Weights of a small transformer language model: vocabulary 16350.
MLP neurons of a small language model. Each row is named by its layer, matrix (up: input weights) and neuron, and shows model dimensions 80-207. Each number is 128 + 24 x the weight over its row's rms, rounded and kept within 0 to 255.
After each neuron's rows, "fires after" lists the tokens most often just before its 100 highest values on Wikipedia text that the model never trained on.

L3.up708 [122 114 122 123 126 111 126 139 124 128 131 156 131 141 127 164 158  74 167  90 147 105 149 153 113 121 134 101 157 130 117 116 154 113 151  83 187  96 154 117 130 102 195  81  93 113 107  98 122 113 128 157 159 116 116 124  96  96 141 138 136 138 137 139 169 133 132 172 131 150 105  61 102 136 112 107 146 106 143 114 123 111 119 129 105 142 125 126 136  85 152 154 162 163 164 120 136 141  89  97  94 132 127 152 106 131 114 114 136 152 113 144  97 123 149 155 119 135 108 124 138 156 159  97 117 114 160 106]
fires after: "\n", "B", "C", "M", "H"

L3.up122 [121 118 116 118 125 124 126 152 132 133 108 119 102 123 137 127 147 153 125  78 132 104 134 129  97  88 134 104 111 168 135 133  88 133  87 147 109 107 110 160 111 126 145 170 175 148 166 111 107 135 122 151 137 163 140 140 116 117 102 128  84 182 111 142 175 137 140 178 130  92  76  93 149 113 131 151 100 108 123 130 157 168 107 120 106 117 128  92 133 111 124 115  89 106 120 140 107 169 116 109 109 123 145 132 128  89 158 155 134 150 174 165 117 145 130 139 136 129 130 122 105  71 129 140 135 102 169 155]
fires after: ".", ",", " (", " place", " |"

L3.up1074 [119 116  68 172  94 128 142 117 127  91 104 148 101 100 174 154 116 153 122 122 104  91 132 147 108 127 161 113 109 135  99  85  75 108 165 139 155 111  84 130  81 131 165 157 117  75 156 149 102 111 155 132 111  90 159 135 134 122 118 127 135 176 117 122 140 136 107  94 159  96  97 109 147 120 119 143 125 114 104 127 152 126 111 165 102 104 126 145 130 117 136 156 149 135 104 116 132 126 142 134  84 127 136 131 118  87  82 128 184  99 137 150 108 171 162 151  95 119  88 133  87 114 150 142 138 121 165  98]
fires after: ",", "."

L3.up23 [133 119 151 109  94 116 169 178 148 144 110  99 125 115 126 103 133 116 184  94 153 162 120 149 121 192 152 146 141 110 132  61 120 150  91 108 144 116 112 148 119 179 150 131 134 164 135  78 130 131 154 137 155 113 129 162 108 111 171 185 149 124 127 124 141 148 104  95 155 151  91 109 133 123 155 157 194 151 143 160 135 114 157 125 117 138 104 143 108 113 121 136 157  87 146 104 174 120 135 124 116 158 138 139  92 116 147 134 114 149 143 144 139 119 109 128 116 102 152 142 119  84  86 131 143  91 102  78]
fires after: " |", ";", " s", " c", " g"

L3.up605 [143  97 143 114  84  96 105 109 134 142 148 119 133 134 103 124  38 121 136 136  99 147 136 118 135 152 140 120 170 135 126 156 141  96 118 120 114 134 118 106 105 142  97  93 111 140 166 110 110 140 167 123 146 120 158 151  85 121 113 153 133 186 110 140 155 103 155 134 134 126 143  95 157 117 151 164 150 152 147 139  99  99 108 111 124 143 144 139 114 160 114 152 146 125 105  98 125 128 126 137 148 166 150 119 125 115 146 170 114 175 144 109 110 107 129 118 147  78 123  74 133 113  79 110 150 116 115 124]
fires after: " a", " the", " an"

L2.up513 [139 119  93 138 136 134 136 140  33 156 101 142 119  87 138 144 178 147 126 106 168 151 146 116 123 140 112 125 135 108 135 103 169 148  84 117 138 124 130 120 117 128  91 157 106 114  91 112 129 130 156 159 113 116 136 126 180 145 148 140  94 154 124 163  93 133 128 190  97 127 134  96 144 122 161 133 144  78 143  89 147 126 127 123  80 122 146 181 129 173 142 139 121 162 144 138 138 148 116 134 114 122  77 123 126 147 147 127  99 144  88 167 113 147 130 141 111  88 111 101 134 126 155 124 125 110 155 130]
fires after: "\n", "===", "'", " 2001", " ===", "–"

L2.up740 [111 137  87 153 163 140 140 110  97  77 104 127 104 155 128  98 126  81 136 102 117 159 155 134 120 169 124 152 117 141 126 108 128  36 127 134 143  78 139 134 164 101 142 118 154 129  90 141 161 158 119 168 134 158 134 139  96 130 103  48 123 119 121 170 143 145 154  62  87 113 123 126 155 123 129 132 129 112 138 130 120 104 120 149 111 137 144 103 143 120 145 171 118 124 118 105 126 119 108  89 109 151 104 116 100 118 149 122 160 152  66 102 127 130 133 108 104  93 104 109 157 185 151 140 164  93 124 124]
fires after: "\n", "|"

L3.up548 [105 123 117 132 104 104 113 126 116  84 101 140  80 127 150 114 129 125  94 127  88  90 119 142 132  98 111 144 140  84 159 123 101 149 142 149 109  96 100 116  99 119 116 150 147 102 169 140  94 111 140 137  87 167 137 133 122 115 154 133 146 111 110 137 170 114 139 170 143 140  90 131 142 100 112 110 141 115 191  72 151 137 115 104 136 126 121 110 141 126 115 143 138 154 135 142 121 117 133 142  81 153 102 167 152 129 156 163 138 165 125 121  90 131 125 146 114 127 131 114 111 110 149 125 156 185 103  89]
fires after: " |"

L3.up1016 [123 114 129 135 108 139 115  97 147 137 116 136 154  95 132 137 109 132 156 120 108 145 138 123  72 107 133  93 133 134 132 107 127 117  79 111 120  92  86 141 106 112 147 125 189 160 127  87 100 145 126 136 141 145 168 185 116 113 159 129 179 149 122 151 134 106 131 131 133  95 143  97 123 157 170 132 155 111 173 152 123 113 123  71 134 132 130 140 136 159 163 129 130 132 112 130 149 118 131 114  90 150 146  82 106 107 127 126  98 163 133 152  90 157 133 180 114 121 127 105  81 143 134 102 129  94 145 120]
fires after: "-", " the"

L3.up968 [122 139 112 164  89 120 156 116  87  93 122 156 121 148 122  94  88 120  99 116 100  83 153 163 111 100 117 139 121 147 139 102  86 135 112 120 104 166  81 108  74 130 132 173 185  88 173  75 116 164 139 154 136 141 117 143 102 145 112 151 136 150  93 140 155 172 122 124 123 126  93 119 143 124 142 138 157 140 143 131 133 130 148 122 134 125 117 120 122  92 135 164 137 124 153 136 122 121 121 146  91 135 117 152 145 117 146 196 133 143 107 129 136 144 164 140 113  98 107 113 113  95 130 123 156 187 107  92]
fires after: " |", ";"

L3.up162 [136  66 147 148 141 122 124  98 104 125  94 126 112 140 127 153 170 115 129  85 103 152 136 118 133 134 104 146 117 108 119  87 156 117 116 107 178  92 135 149 103 112  92 106  97 143  94 130 111 142 188 146  94 114 141 122  83  85 130 113 168 167 130 126 197 157 139 152 167 158  99 119 114 125 142 122 182 141 147 139 133 122 179  97 128 135 113 148 138  97 108  95 134 159 145 162 109 144  96  81 126 122 107 132 134 118 124 134 133 158 139 129 181 148 134 130 111 121 113 145 134 111 142 137 120 133 122 122]
fires after: " 0", " 1", " ", " D", " A", "\n"

L3.up812 [135  94  93 158 135  91 140 130 105 122 112 152 112  89 146 113  99 109 152 100 130 116 100 114 137 157 138 115 141 108 139 147 138 140  72 101 150 127 110  81 117 123 103 119 107 140 158 148  94 103 163 152  83 120 168  88 100 115 124 120 152 127  88 127 138 107 123 158 121 106 118 135 136 122 122 204 181 128 120 142 121 101 132 103 121 142  99 148 115 120  95 104 187 127 149 130 152 109 127 101 130 135 125 107 176  71 145 121 112 125 128 123 108 112  98 120 113 112 119 133 153 102 118 125 146 114 148 120]
fires after: ".", " a", " the", " The", " an"

L3.up442 [145  94 145 185  99 143 150 133 112 102 162 115 109 149 127 129 113 120 117 134 101 125 135 136 147 138 101 126 142  91 106  85  67  93 105  90 159 147  72 109 112  91 103 125 147 154  95 113 122 138 165 129 125 120 170 132 104 119 148 118 153 166 128 156 155 142  77 126 115 150  96 134 132 122 155 127 129 104 101 131 124 156 123 114 135 164 132 164 153 143 129 159  92 120  81 117 139 151 109 119 134 134 116 145 120 125 148 105 129 121 163 126 150 131 156 131 150 125 142 167 136 157 135 107 156 126 112 139]
fires after: " ", " 0", " to", ",", " in"

L3.up566 [128 115 158 119 160  96 176 154 128 130 160 141 124  84 162 120 119 103 138 177 113 164 148 117 106 132 113 107 131 146 116 128 124 124  94 124 153 147  98 120 132 126 121 166  88  99 113 130 129 111 106 125 136 146 121 134 147 130 138 114 118 104 123 180 165 100 155 123 126 127  98 118 147 108 163 150 156 129 154 139 108  99 135  63 105 158  79 146  82 166 105 119 114 130  97 118 158 165  80 130 108 141 149 117 117 137 106 175 121 114 117 105 145 155  87 150 114 103 163 117 177 137 133 114 179 107 124 132]
fires after: " the", "The", " The"

L3.up1251 [143  73  71 148  99  76 124 121  79  73 112 142 105 124 123 143 133 110 168 117 131 119 139 128 133 130  69  90 172 117 127  96 158 141 104 140 148 111 128 122 127 144 105 139 156 152 161  87 118 144 113 153 138 128 141 151  94 112 137 144 133 159 143 143 141 110  94 103  96  82 127 100 138 130 156 129 101  88 150 135 122 134 128 125 139 133 115 144 172 135 152 122 119 134  71 144 131 151  99  82  90 126 118 186 125 122 154 142 111 169 140 142 141 155 183 134 124 127 131 123  80  95 149 184 162 100 138 136]
fires after: " was", " is", " be", " were", " been", " are"

L3.up318 [133 117 125 136 142 129 112 127 112  71 153  97 145 149 120  94 139  82 160 151 123 117 150 132 144 108 104 133 100 163 133 105 140  91 103 132 132 122 117 168 128 143 126 192 112  87 128 106 124 113 118 125 128 197 164 199 123 127 135  86 143 143 120 128 130 124 107 108 156 125  61  86 134 129  98 123 177 145  99 105 136 141 157 120  83 171 161 168 112  80 112 119 133 153 138 125 117 143 116  60  96 173 121 154 147 154 123 143 184 123  96 111  90 121 133 145 111 129 108 102 135 179 131 113 120 126 160 141]
fires after: "-", "|", " •", " Listed", "Career", "\n"

L2.up288 [127  91 157 102 123 122 123 131 106  77 134 150 117 108 133 129 150 108 129 124 129 148 103 114  96 169  86 108 102 143 116 106 173 134 121  82 135  73 143 131 159 152  93 122 124 118 127 126 125 152 125 116 132 124 128 109 129 101 156 149 125 155 102 119 129 149 104 126 147 140 100 109 133 111 113 137 145 116 179 105 140 114 165 135 123 130 107 179 149 150 131 131  84 123 148 125 139 107 116 125 127 134 121 134 102 140 139 126 157 183 126 139 149 162 104 171 108 140 112 114  90  87 157  99 128 122 176  98]
fires after: "\n", "===", " Title", " |", " ===", " "

L3.up28 [124 151  78 101 155 148 103 117 109 115 157 171 142 161 130 116 172 119 112 117 161 137 120 177 127 140  80 201 125 151 134  96 163 127 147 119 101 152 132 138 117 115 111 138 103 133 136 114 125 103 158 123 160 140 121 197 122 131 142 158 135 182 131 145 121 151 128 113 138 114 141  95 159 135 122 158 138  80 130 161 120  75 126 140 114 123 115 136 151 127 140  80 136 147 138 113 177 143  89 112 129 139 161  74 132 102  94 142 128  99 111 125 125 135 164 126 134  95 163 114 137 137 124 172 125 102 143 130]
fires after: "\n", "-", "″", "|"

L2.up1153 [163 142 120 102  87 124 167 111 118 121  89 136 138 150  93 100 171  68 171 118 136 135 105 143 143  84 154 176 110 147 112 113 135 115  86 136 166 144  91 140 116 111 123 139 119 142 123 108 127 129 133 115 155 110 152  91 144 123 129 119 128 132 112 137 111 147 101 150 150 108  86 145 131  99 120 160 100 122 142 173  95 129 153 109 102 135 131 151 119 111  98 104 109 113 127  89 182 126 105 108 113 126 141 132 164 136 190 171 134 162 142 108 120 106 116 127 134 106 136 134 166 138 159 156 143 141 137 151]
fires after: "\n", " \"", "-", "==", " (", " |"

L3.up444 [105  90 142 123 145 118 142 125 139  99 106 164 161 107 146 134 142 149 141 140 146 134 174 134 117 123 167 109 135 118 107 126 120 125 171 124 168 130  84 138 120 138 137 120 110  94 142 135 125  83 124 136 166 141 133  96 112 144 114 115 147 184 121 140 118 134 114 127  94 103  98  87 108 137  82 147 157 124 127  96 137 150 103  99  97 134 136 105 133 120 150 146 156 133 144 119 113 153 137 103 118 129 159 138  84 127 107 115 143 118  74 142 124 151 116 146 106 155 119 127 116 129 147 147 141 121 117 142]
fires after: "\n", "-", ",", "|", "."

L3.up1126 [113 117 146 161 119 106 142 127 162 117 147 144 118 140 110 140 135 114  94 104 136 152 112 151 142 129 117 102  89 140  97 142 121 167 114  90 155 121 139 120 118 134 104 160 150 113 118 113 126 136 133 157 147 135 148 154 113 140 131 140 113 158 118 153 103 166 108 158 138 117 116 120 124 127 115 173 146 107 110 116 139 159 138 117 134 113 119  96 151 135 182 152 123 119 141 117 161  99 100 154 139 102 128 125  84 108 151 133 169 166 149 137 143 136 137 138  86 118 140 101 128  58 122 142 136 130 138 138]
fires after: ";", " |", " L", " "

L2.up574 [114 139 107 132 125 145 153 131 140 144 157 139 151 127 155 162 134 104 135 131 108 139 115 129 111 123 140 139 176  95 129 132 140 105 109 154 132 168 150 147  72 151 107 153 117 172 108 139 102 148 125 131 104 131 115 128 119 119 135 109 148 164 146 156 108 123  73 113 122 162 147 107 124 145 177 127 143 109 123 135 118 119 130 107 135 105  89  95 145  75 150 157 109 101 103 111 127 135 124 122  99 137 106 156 162 132 115 118 124 138 166 107 146  71 170 142 154 101 157 103 126 116 159 146 168 141 121 102]
fires after: " |", " m", ";", " H", "\n", "|"

L3.up703 [ 92 146  64 122 123 151 103 122 140 127 160 114 139 107 132 127 136 115  97 130 114 119 145 124 155 101 115  83 169 121 170 102 134 115 138  91 134 138 105 179  94 152 123 134 115  85 129 154 133 146 112 136 137 138 182 143  87 118 132 110 141 178 113 154 126 131 147 138 164 148 107  87 197 135 101 133 159 120 138  97 121 109 128 117  80 105 104 140 137  96 138 127 175 129 153 160 112 128 121 137  96 151 156 146 126 168 139 152 126 133 137 114  85 122 129 134  74  96  74 106 149 132 119 114 139 118 136 135]
fires after: " |", "|", "-", ")", "\n", "=="

L2.up202 [100 146 163 181 152 128 144 104 134 132 105 100 115 116 132 111 102 130 131 136 137 154 124 134 154 185 153 143 119 111 139 114 134 116  73 131 174 126 138 122 116 140  94 142 149 156 124 112 121 160 112 130  95 111 146 138  99 148 136  84 165 154 143 152 132 151 117  87 118 112 170 103 130 113 139 163 185 117 163 140 102 146 140 139 123 133  92 100 135  95 128 115 154 100 116 132 118 124 123 140 141 175 134 171 118  98 146 134 117 116 121 117 145 103  86 124 156  76 137 102 112 152 170 155 129 140 132 141]
fires after: " |", "|", "-", ":"

L3.up788 [135 135 163 112 115 124 129 133 120 125 104 140  76  89 137 118 122  76 148 102 136 157 159 143 136 153 175 147 115 114 114 131 105 159 107 133 142 100 128 170 107 130 114 133 116 168 128 105 105 119 154 126 151 137 145 144 135 132 147  75 168 110 104 154 104 168 137 129 151 108 140 127 124 105 160 153 131 119 126 171 133 158 142 132 151 144  99 139 140 169  78 116 164  79 150 126 207 151 130 132 131 148 137 123 106 141 107  98 128 110 193  81 139 122 113 113 157  54 149 103 157 109 119 141 126 153 178 149]
fires after: " the", ".", " a", ","

L3.up674 [168 140 140 165 120 142 137 115 118 138 121 121 144 123 106 154 157 132 138 168  91 110 145 141 124 134  91 107 101 131 121  91 139  81 121 179 122 115  92 128  95 134 148 129  99 146 138 123 162 103 105 107 110 118 136 115 126 146 156  97 145 134 101 186 148 140 101 144 103 138 115 121 135  83 133 173 164  90 105 118 124 135 104 158 109 209 144 172  95 102  93  98 119 103 107 152 108 168 121 152 119 137 141 126 115 139 105 110 174  94 155 145 143  75 159 131 126 114 119 116 145 138 115 141 101 140 105 131]
fires after: "===", "|", "==", "-"

L2.up1204 [147 100 132 146 142 117 126  89 132 134 110 157 159 107 140  93 171 110 130 105 184 141 144 115 112 155 191 104 163 152 108  91 121 149 102 122 187 115 117 119 100 128  82 120 213 161 131 129 130 157 103 123 111 129 170 112 115 106 147  84 154 146 141 148 124 104 124 122 142 145 118 113 143 122  85 118 153  76 122 139 101 148 114 148 143 120  72 140 133 138 159 185 134 113  83 161  96 124 112  87 107 128 133 140 124 132 131 137 112 139 115 171 128  90 148 163 103 111 152 118  94 127 122 145 140 124 149 126]
fires after: " |", "|", "-"

L3.up429 [120 108 117 133 159 100 154 178 154 127 127 114  83 109 151 138 145 162 101  85 126 106 128 133 135 148 141 103 120 139  92 103 119 119 123 106 174 122  87  96 132 165 161 159 133 101 128 101 100 133 149 160 116 141 155 138 128 124 149 138 137 144 102 171 141 111 113 100 138 137 141 127 132 131 116 119 132 105 103 100 124 104 118 123 108 130 153 112 132 108 159 139 162  94 125 130 156 138 110 102 112 148 154 131  85 116 110 139 169 147 140 134 174 131 150 149 124 140 122 150 136 123 107 120 119  96 156 114]
fires after: ","

L2.up1268 [113 149  58 122 175 111 160 167 144 109 137 143 111 153 168 155 112  92 117  90 109 100 180 112 112 131  88 131 107 146 110 106 147 155 120 104 118 143 121 152 123 135 153 137 119 119 124 166 137 101 126 113 106 125 147 143  86 146 148 104 165 139  80 136 162 151 109 150 115 111 102  83 124 143 130 158 162  95 135  89 122 138 139 118 106 144 135 152 151  95 103 149 107 111  91 126 105 172 117 113 159 131 138 102 101 156  81 151 148 150 141 129 130 113 127 174 122 162  96 111 139  90 145 104 143  94 175 148]
fires after: "\n", "|", "ing"

L3.up744 [138 131 123 148 115 162 149 113  91  98 136 151 104 136 162 130 125 138 130  99 130  98 111 130 113 100 146 135 139 121 123  98 128 105 115 135 129 145  87 168  79  96 168  91 140 162 185 112 119 127 139 122 125 127 146 148 131 114 108  80 212 157 126 131 131 180 111 147 129 128 109 143 142 110 102 141 124 114 158 105 137 172 129 145  95 115 115  89 115 130 129 159 134 119 146 134 156 126 146 140 112 147 109 124 142 134 101 179 148 101 183 134 136 147 143 124 129  86 135 101 129 109 125 158  99 116 159  90]
fires after: ".", " ("

L3.up343 [139  91 108 149 131 119 181 108 168  91 105 156 104 165 137 118 128 121 177 143 153 137 126 152 128  82 151 154  94 152  92 134 135 145 109 122 142 118 122 101 113 110 121 131 135 132 138 114 109 137 140 177 172 141 154 106 105 126 155 110 139 148 159 131 112 153 110 122  97 161 181 157 131 100 129 134 157 103 121 130 116 133 124  71 159 145  98  91 114  67 101 137  99 113 115 120 138 123 112 115  99 149 145 134 140  83 151 140 138 122 144  72 144 105 131 117 159 121 114 119 147 119  84 144  96 145 111 132]
fires after: " to", ",", " not", " can"

L3.up1172 [112 167  62 167 169 142 123 108 113 121  85 142  79 125 141  91 139 160 158  64 129 126 144 136 136 151 151 113 102 150 108 132 129  83 138 147 131 102 107 125 105 156 131 148 159  67 131 108 122 122 136 154 156 107 153 123 134 142 130 118 158 152 126 143 168 129 115 134  99 104 115  94 136 127 124 106 103 107 126  91  98 140 104 156 115 137 117  96 138  98 107 171 149 147 127 119 124 119 113 125 114 152 145 117 127 109 103 135 173 126 156  94 144  99 168 153 137 142 110 121  92  93 150 144 131 102 174 135]
fires after: ","

L3.up1039 [116 117 125 143 152 137 156 109 122 149 121 150  97 145 171  87 123 131 159  72 138 140 189 163  58 131 164 150 146 132 112 109 157  79 166 163 188 110 114 114 114 119 141 111 110 191 133 106 141  80 133 160 148 124 107 125 129 142 156 113 166 148  83 147 150 179 112 162 108 116 136  91 130 152 110 126 131 132  99  76 136 143 158 139 155 124 136 113 145 104 141 143  92 130 150 137 125 155 122 132 135 149 128 139  82 130 133 116 154 121 150 141 141  89 107 149 144  95 108 177 134 138 135 132  91 139 136 148]
fires after: "\n", "."

L3.up75 [133 128 123 125 138 100 142  71 113 129 162 137 125 130 144 110 163 106  84 166 115 176 108 145  78 151 107  96 133 109 129 120 114  96 150 112 124 133 125  89 116 133 108 173 148 166 155 119 151 137 116 134 133 118 147 106 185 125 165 130 161 165 127 135 117 179 116 147 130 162 143  54  90 118 118 156 150  88 126 154 138 128 148 147 146 147 127 172 128 109 142  87  98 136 103 131 204 150 142 140 123 124 133 139 107 109 111 103 117  99  84 127 165  95 114 167  82  98 130 121 131  97 135 164 135  88 112 152]
fires after: "\n", "===", "==", " ===", "|"

L3.up110 [137 137 113 133 133  85 132 130 135 127 147 135 124 115 130 139 153 118 168 161 106 120 147 149  88 150 161 157  91 132 110 136 132 113 137 126 149 142 159 124 120 131 104 129 103 114 104 165 104 122 137 120 105 111 149 132 134  72 140 127  92  94  99 143 130 166 133 110 153 149  96 138 117 126 139 146 135 128 149 138  93  84 155  61 135 147 117 139 101 137  99 121 122 151 110 107 140 167 124  90 109 146 147 127 129 153 111 114 134 127 114 133  96 140 140 151 135 142 147 145 171 124  69 141 104 136 122 136]
fires after: " the", ".", " United", " The", " Syrian"

L3.up170 [139 100 122  91 168 130 139 125 153 139 100 144  81 135 148 146 137 121 135 131 132 106 119 127 122 112 175 148 110 139 113 133 114  81 143 111 135 121  83  89 127 120 110  98 146 112 145 128 102 116 147 149 130 147 172 148  91 101 119 122 146 135 132 114 163 183 144 148 151 109 110 117 124 119 115 126 124 135 129 101 119 153 139 128 127 111 165 120 108 114 136  87 123 140 140 145 172 114 133 104 111 139 142  92 143  70 115 154 163 111 107 117 132 136 143 155 135 137 131 133 159 142 129 156 124 108 148 123]
fires after: ",", "%"

L3.up918 [151 125 145 136  90 141 152 118  96  98 174 114 139 123 130 154 107 100 112  97 117  92 128 113 124  87  71 120 143 126  87  94 171 122 111 135  91 116 111 107  95 129 141 169 121 115 141 135 132 127 129 140 126 141 102 158 144 104 137 136 149 125 128 149 107 140  95 109 119 120  97 107 168 121 139 173 110  86 134 123 135 137 131 114 143 144 105 136 128  99 124 145  88 108  85 146 139 147 130 105 143 138 183 191 135 120 151 117 127 148 127 123 155 168 137 118 186 128 141 125 123 129 147 142 112 140 107 143]
fires after: " at", " to", " in", " took", " on"

L3.up466 [127  73  97 135 127 155 114 129 126  93  97 169 126 113 146 131 106 128 120 124 151 175 159 113 116 128 164 161 157 100 117 114 142 115 151 114 143  95 136 105 143 136 148 120 112 150 143 140 132 108 146 142 123 157 137 128 152  83 149 104 202 125 139 133 118  99 135 125 113 149 127  70 144 142  91 143 111 151 107 123 136 150 139 144 142 117 138 142 131  93 129 123 149 105 140 159 153 161 116 108 118 143 136 122  98 158 110 140 106 112  92  97 120 135  79 132 155 116  90  78  88 169 158 101 125 139 120 126]
fires after: ".", " |"

L2.up498 [101 116 144 101 148 154 117 149 107 126 141 171 132 139 166 141 135 117  96 132 110 166 131 146 101 153 113 126 170 171  73 116 149 167 128 158 135 141 149  88  91 121  98 160 135 145 116 134 108 132 118 138 144 129 121 124 186 119 174  94 125 134 120 140 120 143 142 154 128 120 128 101 128 162 154 147 157 112 125 147 121 144 136 124 127 110  98 136 164 143 138 116 128 115  92 146 141 125 145 108 119 147 134  77 167 148  98 119 122 171 103 132 145 134 141 202 135  85 123 113 170  68 156 134 187 118 129 132]
fires after: "\n", "|", " |", " ("

L3.up759 [139  97 111 133 110  86 106 125 124 122 116 119 115 170 127 101 170  94 173 122 127 121 143 130 135 123 128 118 120 170 119 115 117 148 152 112 129 139 133 118 124 132 114 179 152 156  81 134 114 124 110 119 121 124 142 140 100 148 136 115 130 153 108 116 142 118  98 129 121 156 125  79 128 120  78 106 126  91 118 122 132 168 111 107 122 128  96 170 147 148 162  87  98 153 170 126 150 151 112 101  96 148 137 121 134 147  97 153 124 132 129 136 118  85 177 199 140 112 135 125 118 122 155  97 162 131 165 154]
fires after: "-", "\n", "|", " (", "–", "===="

L3.up1176 [112  93 133 171 110 137  90 128  94 115  93 157 130 142 136 162 163 149 157 122 102  95 173 196 178 120 124 137 155 144  95 104  80 137 138 124 147 131 110 128 104 103 138 119 105 157 120 164 114 134 148 151 162 155 117 126 113  85 113 123 133 159 158 131 139 131 133 142 108 117 126 138 151 130 138 158 112 100 112 148 122 122  69 130 137 114  96 135 152 151 116 159 144 109 123 133 125 146  85 125 134  99 148 113 140 138 114 148 121 109 160 133 151 152 164 143 138 124 107  93 134 154 133 126 115 128 141 134]
fires after: "\n", " 0", " ", " 1", " —"

L3.up1261 [129 136  92 133 153  93 105 145 140 115 152 149  56 130 142 117 178  82 187 111 154 105 126 139 141 107 107 100 156 122 134 123 128 128 136 130 134 143 128 128 108 118 138 135 109 110 141 148 154 121 127 135 110 188 140 145  75 112 134 133 150 144 136 153 129 132 135 131 164 152 133 114 115 125 133 143 155 112 145 165 107 128 116 127 132 120 123 109 145 119  85 109 146  52 109 130 144 162  89 107 134 143 114 112 125 139 167 165 145 112 117 131 153 101 133 103  84 100 162 108 166 157 115 133  91 103 199 101]
fires after: ".", "\n", ",", "|", " the"

L3.up301 [145 125  84 138 107 102 107 112 118  92 134 165 153 135 145 127 123 112 150 118 134 122 131 135 165 162 136 119 137  91 130  84 124 125  93 112  88 146 128 133 130 172 142 137 111 119 161 132 124 119 123 106  99 123 132 113 104 120 125 167 139 137 132 137 130 170  99 121 125 124 103 112 132 116 141 112  88 122 162 153 123 153 121 142 136 122  88 107 169  92  96 186 155 136  80 161 150 117 141 125 104 140 136 142 158 150  80 149 123 158 125 109  97 136 129 126 118 134  58 101 110 111 162 142 127 181 134  95]
fires after: " was", " be", " is", " are"

L2.up308 [135 120  94 122 134 122 156 171 118  89  74 125 123 125 118  98 111 106 112 123  55 108 159 141 123 149 127 122 149 113 132 110 114 120 113 158 121 135 121 149  93 123 158 126 112 139 147 127 128 115 153 158 149 120 119 147  78  98 133  98 153 162 132 157 115 135 154 101  93 120 157 105 139 122  86 140 151  63 135 116 168 132 141 120 149 126 133  81 174 125  80 145 132 149 144 124 117 122 146 150 112 138  99 142 106 121 123 140 125 132 119 142 101 114 185  98 101 128  95 117 103 152 132 112 138 134 116 112]
fires after: " |", "|"

L2.up765 [164 141  89 120 125 132 147 131 107 114 133 168 120 134  98 110 155  71 179  78 145 156 135 166 130 135 169 162 133 147 115  85 116 108 135 150 139 136 112 155  99 132  96 194 130 157  75  93 139 151 162 152 115 104 132 104 138  95 142 137 165 112 142 128 121 152  57 172 129 135  98  99 157 107 140 130 124  81 148 110 128  94 145 124 100 136  96 195 149 140  96 156 126 121 111 113 126 119 118 129 146 124  91 144 116 155 117 128 108 139 118 137 131  93 118 134 145  79 113 108 177 115 169 120 157 130 105  98]
fires after: "\n"

L3.up21 [113 133 114 163 168 121 138 151 114 106 131 169 118 120 117 109 126  85 131 131 120 119 112 140 107 146  99 168 149 116 126 112 162 119 123 134 117 139  89 139 146 102 151  68 152 162 143 124 118 137 154 159 141 113 106 155  99 128 135 113 161 149 115 164 128 170 101 118 172 145 145 133 118 126 179 176 105 125 146 127 134 116 101 117 100 130  77  96 121  93 160 141 144 162 121 137 186 124 164 115 137 138  99 109 138 101 103 158 135 169 159 151 111 148 158 127 147 108 107 145  82  87 150 109 121 136 142 104]
fires after: " |", ";"

L2.up344 [135 145 111  96 146 122 123 127 145 100 101 145 119 132 118 119 122  69 154 112 129 175 164 131 154 117 186 130 126 143 116 117 167  96  85 153 117 169 109 125 125 158 130 110  97 165 141  81 126 160 117 107 115 152 142 104 128  75 139 145 133 126 116 106 162 135 105 109 151 129 125 102 183 138 145 166 146 133 169 125  96 122 137 135 134 137 133 143 128 101 112 155 168 126 124 106 127  96 108 126 137 133 100  98 104 134 137  96 166 122  88  92 170  90 125 112 113  81  93  74 129 107 164 146 156 108 113  97]
fires after: "\n", " the", " |"